config.toml
head_dim = 64
positions = "rope"
parallel_block = false
init = "normal"
lr = 0.000497
beta2 = 0.95
final_lr_fraction = 0.0
train_tokens = 900600000
steps = 13743
dataset = "wikipedia_en"
MLP neurons of a small language model. Each row is named by its layer, matrix (down: output weights) and neuron, and shows model dimensions 256-447. Each number is 500 + 25 x the weight over its row's rms, rounded and kept within 0 to 999. Numbers have three digits each. A neuron's up and down rows have the sign that makes its largest values positive.
Before each neuron's rows, "fires before" lists the tokens most often just after its 100 highest values on Wikipedia text that the model never trained on.

fires before: "="
L12.down1655:510506526508490503523516516491515484484509487518518494496474489506530498508505498493494470504529479463480520516520512493501495488510513524493496491502507512493504472499500527515489520507514496507495528510514512487518499479472500502536508488508488492499498491479490522506493517486495528490504501483525496517537483513490513477499572499508484481492482526494503524503504499490489521510489506495520539490490510474514512487508505502504500505525522511487522502504513504506484516497487503474503514484505487499486514485502483501493502477474489479513516503508492517525488525490523521504

fires before: "n", "l", "1", "0", "ng", " 0"
L12.down963:476459480487491463499472502513523460434525579495505478455440487503498496498517509467493544515518511476528508514519553524504477449500529458490471515484520528490523516495513487498527491522390476538488507445472499515509520503514498447517539495475536437486490514499492461500497492520470496495535490503498531513484473524519535499478465446493508466520462490497486483528480472473517457528497500523506492482503523492502520507501510537469486467480510516488464502459549511519460500539483478516481489497529474496504488504462479533499525483504421496482481453511482505489493535503489533496

fires before: "."
L12.down1290:527516512509516478513504490509486476477474495506471513521480471495491516499483490531498476458514465523467512520490512515481510509492498511492468496564452493484458490503477493499532494551450488494473473485523470467487494525471492493479515502486491477519525502481527531454502536487528479449469476518480533511467510459475522483525499514452521475499508490501486542494447503572432472514486472499520511478472479490510452498524511491489496523484514474537494478506494557493578531470545518510477473529507507491478527499519533532474511557504461470475508486528412493522455513500492475468

fires before: " of", " that", "s", " to", " for"
L12.down1230:501531513482510531496531487517457516535491471498446460526510465494521486504448478460499512507519485535499534500458519504481522498511461492519520510500503472504469469480529493518505501536437502522438509502456506477493487498537489477546451509520497486511480504523515541525530474507496489492454517454462483499495527524486494476547484521516474485506481515553539448528518494462522521485526467484479469512495491471497477480540529485521493527488471520510456475481430505468490522495497481484457542457531545506513505479547517475488497520508533478453522475538486480513529508495481491502

fires before: "="
L12.down1643:533505511532492504523537483528509520511504505491473468496485513497506472523493505486510481510496519420478513498499501516507487486496511512520498517520521511482496487509481498494510496494575484502482502517523475475520479499482495506476490498504499505545504506531510558484512512504496511477522451514513514547504464486506522461483528483512524475505495502517463521496512505485493508496478482507499514516470519503499489499483518481485473520507542518500494511507509473505503523522496487486500482501480532464474476516484459516513506501455515511485500489487517485475502494507532498464

fires before: " with", " to", "s", ","
L12.down994:500500490533491492497562503506483502531513515471459477523470511485500508537509531506526508517497470516497474507501463517471502466515506453513498527417522490489497511486553460490517556531537494546492448469484512496506528450528482510504489488524503501486467499520535489480498514508488509506458507506525524462513508501523497490517476483545504518502495510501469503494526486536512498499477486493497482493507453488497504471515458489513517509507476493507550513498541496496499532480504475519465535497479524445504549546502463500488483514459552492505470488471488468525492484546495452531

fires before: ".", ":", ")", " |"
L12.down323:505446497452503503487502503509475478512513493484455541504495440510550496501474514528502507496470482531483497503515509494530468494476523504513537514506513497560492554500486474454503493484501489544482501513523510548545487488544475494538516495473492506553490506525491493467491524550463523486461517516479530472538488524443526530497528474477519450513469452506517505494503495487477524449500480474523514469498491479474481537464479483525512485499498469474549550495483496547512487492494516501457495546524500465508504478475497516525475513475480488517519481520452541455498469518442524485

fires before: ","
L11.down623:561451506496516516563488505501516498482501492509481528500520502478519498529508532493568491529498472527513520488493506523437545529499501525478529490467484490510519499497498469499488514496540474463503455506477487527504503479440477463540484523524489501513526518487509481519485457491492488495547495554539489492528500531551470470535473502507514477488479462491468482483504485515489504460498460512522516531488510525492476490492544519527496466499520485480507492535460439513522538538534513506488491517478531430501475503468475495512488496492530513493530504525505502491508507498485497516

fires before: ",", ".", " of", " are", " and"
L11.down512:508496499510548470448514553557534463491497479488489519513474511497496479491517471468481481524548512551515496515525539535499471539466485487530524489526508462460534474495530546538496519513497508514548515517505503494518490456467496480484529479529481471481497451507500498470498540513503523514492511476486531492473513483515542513484493522480533540478492504503494508517481493493496511470494479492488503522458512507540554529510517551510502476469485496502498508537478495456535474529547528548483491521469483492515492525534499520489532457495519488482516479505526477509504496501513547496

fires before: " |", ".", ";", "'"
L12.down1589:484507518518513467533513501514509476447481443519485508468486465469491471491501502507496502475527488619513438464525500469507499521468502496495521502515483492481519511441470493514501514488446540453538484508552511473518464522522455514476516495520483526542460502504497469511556458494522537510502510536467542493510489535494510504470530484443505501515516491477522500492490515474476489496493494496506525511500493486509513476487525477496512494500508520515473526521460509546538479489515479549477537463489504488521498517502489491473480547514507471484485491497512497491519446501504530511

fires before: " of", ".", "|"
L12.down1342:522479477485493466517469543516528555522490534484506509489471491484464518501529445513486515460530493416532483499527518484489477499473521490487463569484496562488506519527490482475533488506435417516498467490520512477510511496524507490463487479450450490538514505516503504518553469499488495483543512557464534475475429507478486497511492501513521520530461498447531502569509486479495499534508502484513483481493506497505464508506525474492507529444496508473526468511510476509480556510486472486519473556495472468428452492449513465522447457478447529523518481461533550488535514491507522498

fires before: ",", ".", " and"
L11.down19:552520478472514513490487455523493489486527511487510454515464496531481481548467544465518520509549513553518517500462516502553499495449520488472481515449498500482491488500543544492522510473495566501464504456506512477490532490496498470462496471557506510486506502493513496479542516508518558495472510500528509477516502451511528503475502509486512468488516488514484500500495492508513503501550495432489564520495493490533545513502498478545489479499484493529489471497508516501518431497525513490483499490493461497504463488499467510482498511513515502463486523533520471518499477497495499486

fires before: "\n", ")", ";", ".", ","
L12.down1208:521503500513531525515446492543465516533519505455511502491495496511486453519490493517494513489525510491448490506543520530483482490489527490490512484508514487551420509478459485489560464493501544461495497514525530532521499497498446518494479487528541483492502438517507493463522484420509479517497532479498494537510520535507488463510531454509524508532484507473515508509561482501519439453510513485523441555478492481478521483486525513507484541504541473551494450461510505476456502505493485494483502541498472543523529511514482518494479476520465485520511491500500489497501511526526534472

fires before: ".", ",", "\n\n", " in", " and"
L11.down399:487492487488501468476490522471519523477487521504457534501445522494527506523479508482467539511516498540466477475463531459509455520480507517534450464477463493512474480459494541480503571528506514489513521502475502460516519456489479520500529477491472495466492529487495470495500494471478485514506538479452545499513534510526529492500503482481528460522537506511492522506500534517452450519537500474478503492497455496555502502548485490512521489490468483459464558497524468551458503501487521555519515534482499478519482530472535511510498460463472526512524523492513500480526491490501482506

fires before: ".", "unte", "ley"
L12.down1331:508509522528521488520484525502516461516501512469501505499487496480507478490516515496493480544510522456517500480494496525570509465464523482507486522518480496470500519499522470507558505507430476514512534489525511492527493463497512480452507536484520538537485477513503550508545497503492514488483441493522527492489482482465541495494494483549490512491536588499526499440491531497518475526494491500453517515490533491518482499507551512478512517516494532498491485519492503471501509482532509524481488506506538508473484490472511499511491527461512508485484516462501563510509535527489508499

fires before: " |", "–", " W", " State"
L12.down768:521463522482491481562495500473491457528524528484422512477488549500490513475471484503547541477558517528521521519490498536514511494502439523502518554470536499474472512529532530476491511521470475449463509475505500456514504516456483513484465491518529479545485501493484484509517556516516514495489556492461510486499473524525498441483521475533459525484477489520500503517523524498486498501486474503421532486510483500505474471477481509530504492524481492518499486476498514462498486507503464487485482483498450485481455491502489494471502504480496508477532460501467507479476554492476527485

fires before: "|"
L12.down548:508519473475463481490476527523494487554503500498541500479512497487507493531511486507482518528491488504495477446494526515529464510502503503517468492525482476487501463503514530482471496530553459539516475492463490493485497517529476501545469503483472519496518500476503503521492540515461503523484496512447481510516491516448472468475528484494478495460496472519489487503494445467496528472506504508486457506506531540462508478522503548539475461513527523510453507465510456500525522490467517501513518482480514489521447506510490488456580498506483468501484466521468477535498499515480491526

fires before: " by", " in", " to", " on"
L12.down1666:509538500532505463557529547505528495518472496483479462466455519546487514518485521477496487534452462564539507472460462458519479548485484540509506459482506468520535514503455504526489503509529483529530510477524500545491504494494490509489467533493464516498494470521546482525490529506505479487527493512519536538505547508461493461528518518482480463488475479478458530503453504516510522494483528536546470493519484486456491480524514498519512521489559524517501529484508509488482528546491524485500485474525492485546487487532456522509521457515510506487536541496473469508556511512494505478

fires before: ",", ".", " and", " in", " of", " to"
L12.down1248:476508473481497502514519508481485506494453524475481498486495502495482507473480486490488532480514545554542514475477521491479523498527537500497466507506530461496517503505495518516514474514519500542505510502523503502499517493496515532489472510503497499504454487484488503494484506461497489526502511519478512509550514473533522478510507509511487531491513531510495533490423495538535492478495492496468486477500456547458521489514498493463516479505482442504510511453470521506557499523501538478497450495457482495507513520502541497468488517478448464470459528500484497523475508458502462518

fires before: ")", ",", "–", ".", " and"
L11.down1873:507454507510459516519514461438506496485465494504496530503448531480513558492499521508507528532502501477495494491460517481502448478498496486524462473483527514523447502507468501481515504474515509499494506493479498510478473526502454480492523506481452480520485482552471472478450491526481497519506478476451474492557475567511476471561513536482514500537481516493487479536507488474473469538505520519457482508525497484496507529507487481471531511513550478509491515471499553494494485492476505469528512517511502533479513500530518490545506455511499463549494528539531528530526504503508476503

fires before: "7", "9", "1", "6", "3", "2"
L12.down319:484468513508477568503531501506479534511552514514507512521492498478480510457511502465483498495518506552511516497468486515512470517481504572515472483502498549466503468476485500565439504518450505535496503522500501490481522468514499508459515449513496517519553484511495493466494484511488488485490521487516501511485473494486460479500522537495454491505461539516477503495483474487468537485476483475540477482528471501481483475470431499507499552482480514508484548511495526498496487508453501491519502514458465484506517465530490460479484501484532521540474488495492489497496497483499499494

fires before: ".", ":", "}", ","
L11.down1829:483504485533481471515528528509528496444481492495477487470475503484461519490434509515455523450487475453465468516481486535532449481523497468520450489489491492551467477494484506527507509535474475504485486474485488529531492524514506512459501457506501551462491502515488502468533462479486500461474494480538518485512509489450532492499496552504527496544489496495504509469501536480507497522477496460516529461508462479507499537484489490476518478527465469510530511506485532530508471479511531532483505527472490507526561537505538460525490479509466498487516514506490479518515524484519521547

fires before: "–", " 1"
L12.down466:479473488517510532480484488511506454516502513497493476487543523495491491473451489474525551523504475565478467522504498538463477486497523502512550512522524534490517495516486500532504547521412482494538543493496498506554509511519511482504492509485530497543473493506503556509498514508519548488501515553483521482465532523504518501525531493520488510502504550517523501459522472495506523518521495494476501515494455528502475505496492485527530478472469480516494519524486502508463457532480503498468508449511559488480492466537500490506468522471513478514470511541496503486506464482543511503

fires before: " |", ")", "–"
L12.down849:501499486495490500535482514484511523517515483512461525486520517503527515477495533536502511478557471460465497464539469497521479484508476500507512507516550514500468516474474476455523500525553472497520509501442471468497483519502493524512486522481505494462495454468485472534488488481509490532510488499503522503526493507501456479530529525469468444562492489517512520523523488559515514519492449488467494528492489477511481506476513463488526466494513480513485524501517473498515508548513526519475539495573462508507459485510519483525480483503498499529467531529515557481516519526489498514

fires before: " |", " (", " is", ","
L11.down419:531515437547511449481512491488502529510477501487480531518479529474481448524558466526463466551502493496472481513500492488510499510473477506521530450526492503462483460501510530510515443500536493479491512489499474467478559520509470549503549478454455478480486509489478523462518538495474493491479470490479484466505533503528549556549537497550511481510483498470538517543540432482470532502493497499540476491524486472448507493494514460502523532530467509497494490501502473548447519468500503560466516509534526480479517483525496456512525487455511499523484499456526496501499524502502475517

fires before: ",", " to", " and", ".", "s", "–"
L12.down161:548533500496464494517507462558496544472512535518477548460491497475460472498511504500525507513510447501482501457468505510500496503507513517456499562503507485534490552464477565497524479536497519515537500498479468522515505499481480488512483492511516508520511492529488501504466471557476482526466548537505518503506451537481455523537504494518494508503549541487501554510511484488513481498461472536500472437560491475537462527526492511490498519539502475531486447474485456484499500492502503564484488544532533499476492508521520539493542469502507526561485512488463522542460496518532502474

fires before: "-", ".", "ure"
L12.down1678:498542538493496486508469482534478459502519502524490534498470488466529484493524515441507493507518510524531478522544473484520484489532472502523475501499537523560498501457465489531525516494491513491491507510497456476494539505463460518522483511519497540516469514509490507526501521483546482490494510516515476484509483481518517467495536531518471522473497532469451520490459465523496503519484477514465509495529494436482456506518482484474502485526508511483495546477495484492520514460487553497518491491467449483472472482484511482525525533506497546568541534497505520500516474474510514454

fires before: " |", "″", ".", ")", ","
L12.down367:491504550554482547485517486473525501526530492549461497471514512511529549480478474551462518497485527516482464474537532511503489491522519474550501519477491517537460513468502514533459467482473487479493479494527503493541463490525460522521490505495487500486495551489483495525481472525487516489500457492538541496513495515516510477505505521510496498522463516537508508499471571500479504468530486498505505523493472494493494552499509492483504483543535527479497541446486517489509496496530521507498495482484521489453516502531484497506524494495504474483529500497492509472522516517460446490

fires before: "|", "-"
L11.down1264:536529487457499461526518502493481555516495470464471516457508493511482478544473538548448473465522520515498517506521521522481523474477501465524517469532512504514485464515507493492524511523517520527488537509477479510521532515505514515542470472500468519462515527487498491448502462523493442508547528567485491534476519569509496497475502451471545497511487501468512460512499467516484544469499492507501457496490457522488519526486535508524449510507540480536466453492489476499482499519493527468472441543540556531500530511511490536536514497504503505517554468484509503492512477486466488488

fires before: ",", " the"
L12.down952:540457500508518510481518505483509495515484462538480509519516484496502511504488492463475539524532494505505529526477494508472519501508504525516525521521516475496517479529465566478514497528481502500479526476472486510535486491493527530494452481468514481475492470498485494493493470505505452504499485491535509521511512500496473491550518480484506513488486499522491499465472494512489465485524503518499478484497491506473471486487513468477508510528501509446566461510495474529503497486508511487483468514526551496451476487480511526507502460502501510459480503514497443479500561511509461513

fires before: ",", "\n\n", " he", " He", "=", " she"
L11.down1855:540498504488504482545535507520506500512519487497520493515504498459482508487505445509492496539526466549543534496484461470494487516492467522504510546571424525520573499541522503510521463478500487528536486479513510507501497490508507453494471479504486500473502531486509486528510490483472535508555516474505496479485494496505459498516445549447488497522462497484493511490510504504513534459463471509502474501437503518497510526530472491492476507475506489519529505488511499462459502503510512494474477478479472516517530498505516498484508484478529496493478507518495474425496509510472530483

fires before: ".", ",", "\n\n", " and", " |", ")"
L11.down444:477521517504431473485505493541510482501520514462501534580472473517554505479513483557483528510497491485491496485448505496502471479535500470515494469477517498508527506493523498466496478481463478533550526467496482508450557518511508489479507511526443550490497538469497478503493515466497477532485467485522516500505499520522451517485492506513506461515507464462503495505468504458486474490485522513513489482530467509464510509497486508485482501493489495501561491465485533513507456455455461487517510487517522477524507464471519507498462474525490454528487521465514474511495483454510530540

fires before: "1", "0", "2", "3"
L12.down14:528458488497543514503511491467497497460509486516523522490530509506512493504509482492485536498556516551506479479510515517504497471516489541542482545501525504504519475481493477511497510492468500514518509513496507477489524502510525500509444497523518529487495497471549489505515544489490518524485527492520483535548456484483494453544450547537541471549517538457477484471535519534530486535494512502492517509526534492472496460484514459500537475522485499484466542522474536490512527473476488506490476525486501504555503449498498487467498524511513488503453445485490529544469493489421543547

fires before: " of", "=", " =", " to", " in"
L11.down1176:512522508529510425470506465507482549494457496494455550438552519585491478486494478503503483473512475483465513486505503500497500488447466477505486494499521506485496503537483514498516476484486517451499525524552488506547493521477519471508532499514520525504470493501524500515492500495456508501483495456473500525519475516494540495468454493477505524476526524548518488487507516495482505495544502516492497491491497500519525453541528520501507521497491497494497472517493509465499542517472474511461462508488507533463493516484428499498474547472477464468477535492468492519471470500529479471

fires before: "–", ")", " |", ":", " and"
L12.down709:505494515527488479510489475478487502515509516457491538506509494479509530480533548473516504507503517587509481484493488493466510498504451520521532535522523515491518518492530512506503486502361492478503498513504482494522477473515473498496497479511545503498494465526542460502492461485495519527533508519534524485507475493489485450578544484525481496507524490503524456532491474466522531520529506486510494517517479519513536500518490514531527496544523490506507452512488531505506511492510499532503519512543456507499510492507504516514476506542482488502465573539446531491496500517527497489

fires before: " by", " to", " of", " as", " for", " and"
L12.down1137:513502504500453542537487490496540494517521487528481511438520496501457481474486508498473499473521497558503528502462477475481531533423481518524504498486547525493479488481521450492487500497454488506484489487505481488482494466529496511490487499514478520516493521466475520490499536505463512504511489497524486504509525511539445485489541543524469508495505493502498502498474496497525521502451509475550511495548500531494533464503471535527509497537575500518463463503503509516471500571528505493469501487526534500497491520515456511502503477513477458497474484529502470496529494509530525474

fires before: "=", " =", " and", " |"
L11.down898:512490460458509458528452493516488490490494488535501459500478495479511536493496464519476457511507472523513512514484513538537476490478455493494505450516511533505500511495505502490455485468525488484488466464495494498496520496506498502467490519517504496491473545471465456497530497511545510533491466498500486538494515501548470517465466454497488468567519493545497475566484504483473537505495525488511487467513505502475469490462477481541519537507514514485468504464489511514509475468463526501512536483471485505513505493524489480479471524463515513490467553467493513494453491510493474498

fires before: " |", ".", "–", ";", " /"
L11.down611:508444539523493484504482458526479461491494506520516477523464505467496497468530482537535526486523476504485462450493500551545466523547501503509469527534543503549470549533487460511478468467523509526471554497489484489510503528532484513508505505503474516513500496494455505529524541497527488487465474505525508505515478528496525493496526530487489535464493513480475494508519495500520492499484455512500486482511464491518498487504518546510516489490463480515522514526489489492495482505512527527477459500527460505475511481503536487494515479476496565505501534511528517488468504535499511529

fires before: " |"
L12.down1173:495500568531504505496477505482471510498526477469516504534505527556520513498462527533470536470516490516533500517527500504469482509501520519514474494504481530505503509526450485555474499566503465458514500512494525507470488489496480474504513484456521497509472480533507466486496509514492461561496513521509493508511546498520480482513484510500499516518497491476473495485497467494478478501493494521529528504510502543494491525491522498468538548480489501493505460525458492483488485448481526511465471529472470456491533492508481485468472467471497518442502489466480514487519540498511487511

fires before: "=", "se"
L12.down581:521499508529468511474508504515534486492485483459486508529489459537512495516483457475458496471504477471518474449527497522492503483506505456499518486520491503525503542481507479523506478477568532483527476452520540497524472482536497497529518466497484493482513480508522505493517479450489522488520506513508498509525494522492489477491545483489520506504552458490503513508497533474524486474524477548495523504496462476490463540499546495521500535504483464479509472479529459521502507495473481513512491507527488521523523513502497526508452483491483525519488500474538495543508504508512507518

fires before: "|", "  ", "ani"
L12.down1566:536473520495485482476526511502478555496525503499489486485500488476525476502497479512508469554501476398509492501493500446493506495526452499496534506467489513519497541509488530453532517560589515488478527525504521481518552488507505505531541448498515526464514512506507484491526505468539493497468522530507504543485485548483507482543534455518491508517586497496495503514487504508495502506524475497477521540489522516523519526518510507518492512505454514490549496485480490504510515519466463480522482482508514484468533533502494447521503481481518468473511493468553482508543501524499522521

fires before: " the", " his", " these", " a"
L11.down1913:491506498544484464512505531435489511519533487499520512479502507480473538524526505546460465526558505493482481492531513500485484482512531468488517535558511446495476474538482523495526492483512485504446506490519538493493490510474517524484478504446538473460494510506497568514494523516486503529537497483512509555454519533494511465476504496450513504498482504533540529514507471521475488518525486489529463514533476483520554477497523527460480487469459494502537497480504440522538524521504566474468482501539529476475487514526488517500499536530525472482500508465535524508560494482527502507

fires before: "p", "P"
L12.down971:505478509518505494470504461521460495499475568503488507513499511515492506528484520514472480479494540510489528523494517510459448474483494532489454490503523554515501502501460489521517509504392498490510510476490510486497498512503449536509491467513446533517506527531499465499521530526503520497492489487517476500507478510506502511505506519498483486469526510431485452485521460482491470513524521483495521440470483475437478537534507500545497537484499524509487474492528498510480482525493492456583486487505520484510489515481479476525519544503484510514460500528491527517498466502498545477

fires before: "1", "0", "2", "3"
L12.down203:494531494491496501500498485474499491470489549526467505462471495481423492483480511502503506515474519510499511519515501505494512506463485529479492490523436512460467473525509504447462463508444523502473482472528501503486549458473476500481496475478525526491520550488492508452515511467482468516496498538509503515482463515512514507499454496484503478504495486530517519516532496468442502548497510506514557505459499505526512422552504499503525484510486463478527454484483536482482492522442482524466538503540465502467514520485527513476556537467492510462524426481484520499512479440477518478

fires before: "\n", "  ", "=", " film", " Episode"
L12.down1280:522535498518492466544511505481524528503532510513489505495505544508520508542544451482484492506489488480450500530504522499517499522522469514497471458487519497519446468522476516492553538485578486523511506510462509430480523485492504498487474484526470508464482557495479532497541558479541515491484465502483512544510486516487516532496484527475435469533466492529486456503504464521511451484485447530476461489522483496556490473551523507496479444469485465494490517529528487521510487515485477527540538508475493499509552465466505506531475465527486509494503575474485505471510511523507477503

fires before: "s", "es", "is", ".", "son"
L12.down1848:548506483493557474518510491477507501530450502497506535429501500519488505495514472522453477515493505471505537461526478495517492488489500506514457531499452501563520494497515506487527536528421503482537485534503491467539487521523464482535452471519465481492533503495509454500496463513472484538571459501489499456484500467519514524524492474514508481521485473497477507509486530488512498556538487493496519446499514518483521529489521503541493435456502492473502490526537469493493491540521487517481490486493468520494507493446535505504518531491439509516513488549486513488511490521501536495

fires before: " the", " these", " his"
L12.down1405:499532513490490506511528479501507480477488443479529493494506513550498471479453524483509521512528510504519508460525512484502502490492532536513501535510520511491495495493511473510488533546503500508473520537476522528516514506468497505493496466527466523485467504556500483513508505471492493479513482491491517512529486480467521448552496523534505491516488491517539509522503526524500504459536509473533482507526530549504496477502523502505507520522538480461560509508540505514501505523517580483523518489453500524469503514492510487506521493513522493502461512499542495508514511506473459483

fires before: " of", " and", ".", ",", " in"
L12.down222:504466534495509507483484490521536492543498482491535481528442459489453504476493497484481474447486510504495517519494523496527510554472449473534532514480512514481474510465504513491493553513490491516487523488503459513481493499444473500525475523494507550491509466522483481499495523508543498533482519503469450534472502516530490445521500563475500487458488532501511479510465481513526479510557484483546482520513485496479507516550518486515533492524537511491496465481494533522466476505526533477518494476494508506493473519507515497457496483507481480431496538461468492533508498498502492486

fires before: " by", " in", " of", " to", ".", " from"
L11.down1460:534494494495489484504464527504492500531483501531475420523445497586492510483422505503445464473501541542460521514501533506539455498472484533528522499468519499499475496504500466529445509453536498514490473529529509488506508485522501505498480466507543500504530546497529498470543496528539525572520520492485498536506530478503485445536526491483486459481527503510484494530446475461503535509524474468570469486490466483516495515488542511526516501505533500529474507503509569482479491537506515507559506464490511520511489508488519490507515500501476515483531501443474480511580497512515448463

fires before: ",", ".", ")", " |"
L12.down1046:520481507529506484492510538491510504529508519432531492494498517488460481510506471539521484481492487451517567480510458468502502527486534492494511482499510515514480457513498463516480470523513511515502502519501522520521534504531498461496588499510501478505502542436519541464506514441490540518489494523443505529508518499500506453474508439520515490471484527473497504511509532529501513515534515449511505520523494505514478460522561471496485528480467514571466461486516476444530517508518496526466505517497528503494519469524502509501520490516498461517496468507503538496459476575473488462

fires before: ".", ",", "–", "4", "7", "6"
L12.down1045:524495515481471501478512496502499461503468508503484537520499471485488517490489475523497478531474529419502491533456495493471500513518526485494489481512520490508506490511514523477471553517569497506487518528526475493503503492542466516502509499507510487511484507487464475492452547530498467491504501480501511480484501469517574541517458552475475512502511520515501488512497492509535480451497475488472468509542484544504511509488482501474514487495504528541524488477518480491497486467451504470460499486503535520500518537483490523490520511503528533466535511504527489490517533472490521553

fires before: "|", ",", "."
L11.down787:480458516478531521521488521483556493527546477499534479476487478500499553527513504502513484485516522488466504461488517517523498508513507504498525483514535527512483527510496506496473495473489519492528507495476483483523517469453482517509515493487488476498507504509509503512497537485488566547521540507463489500509526491526482506479503493461511502490496484446483536482500519441489479535505515530505500495471479516513463498507493489472493516535521491473509498506494478485520549512532572539541448514515468476526468503474492491519538525506454519543528507480494486494472500495534517501

fires before: ".", "il", "ile", "is", "l"
L12.down126:559481530476508480505492506463517470543479495499463542495504496461495505505483506489549511491509517535482497497515493508541486433497522505511457518490487513480510485499484491472511486518403509488462516490489486464494513531491539535537504504519480501530511510483486508514464514521487524511534476494511477464477511498488496523497513464497512455466507512492510523558490460490489485492478537458505503515465538524508485495503522499541472491511469476478520465534531487510464469533513459500521508482511470502480511518460502491493479485511486549492538431502468522501502478515490466510

fires before: " |", "%", ";"
L11.down960:459559497464476462521490537475533541501524511450485506506479506508479534511465491537482511470451460478502509498505549522540498512498525484473514512470526470530447492499505473480509492508494511482515493497464482491471501501518517495526501453539511497436483476508474504518471505464483442508489486481488491508480505505504476513495495526519478501507498477494506531512494484531490494497463504484524504512508497498532516520472517503508465553478511480537500490508518551517555509509478525490472477457492507558490537543499501505497520486570504503551512499469496507519501552520548490507

fires before: "%", "ops", "pa", "ma", "ara"
L12.down240:534527520522484496531491485519484473496512483495498488491518483494464491555497509473562550535467485449512498546517471484517539444501522511501464451532530532543486490524471494493539460508465556542482502496450485505455527523477529499515509487491509455512484477506521517493536517500494526505527507507526495476509499520551494522526454467506497499494468503512513516559483480485503519552477478506483494461537471519496470499543491486500525508474500487504490482504564542536498512491489545531496484512490504475476554500480498488544522451458480522507479509555507482508471492487484522517

fires before: "="
L12.down804:504519505522519529525490525516512496512517506515510527510482503498452470493501493530494494494509467488505495523483522477499498500505532497502525503505525474519489514477498487519524485497564503516498510496501531490497503480505525475511515490499530508509489487517525493471501492514481507502501503515477488494557490515497503459480544479543520482499471507505476483518496516514482501477509483504506520530514493480538511494487512492497488492515516510531529513498522492506491495497508498477496517466505503495485496498552488516500482472484496508499509508463490481502501509511501529492

fires before: "="
L11.down198:484504469487493490496524479514495511548511499524495488489506482500517514461496500460512480513496497562475505492527521475519490506506468492520519474505498501475475500492497497524514500495513519482513508495507515496474474484488488497515481509484537505490479470492505537491495495499492549494501509514485495521496483522527495530472485523493540487481489482499477515524533475517507502461521510503508500473489467490489513508553483491484494509490509505519469510493503499476518539474480485507451511496534517491500489502495498497508544487498525503506513526490504483490500483485502517514

fires before: " |", ",", "."
L11.down120:500472518514496468524512520496530474498477490552494511487496494490502459484522468500511447483493493474507479546481465488496489485486530531497481483509508494498467498503504522511497459471515488462509470488475514474511496496496504501521493499562491472491498530489478504535496530502526495516500491509500528482501512511518521467489504518502474501460510536489511490500511485508529527501492501508494493478513500482529539515494494503509502500532506501503498489498525478512479476483451474479476478482472515528481510520475493494500496520490483518540493477509498500514534509494525489506

fires before: ".", ",", " and", ")", "\n\n", "–"
L12.down309:489502520512539441495509452527482499514488539543508485505495530460495498449505528476486483526490487564481500496495540514507502472488535499513462514492520497461484484478471520526481468490466509490455481547479537471492506551495509505514519493544531532511515497486451453513509511471502496528495560511529513498534480511533517526475509482519527494507461492504481516527487512489508487494527478487463505520516461490478509525532530470525511469521508467496501482503469497491505506521577514521495516485508461512477520485531545484492548494522496481511478512510499501556541468482507519521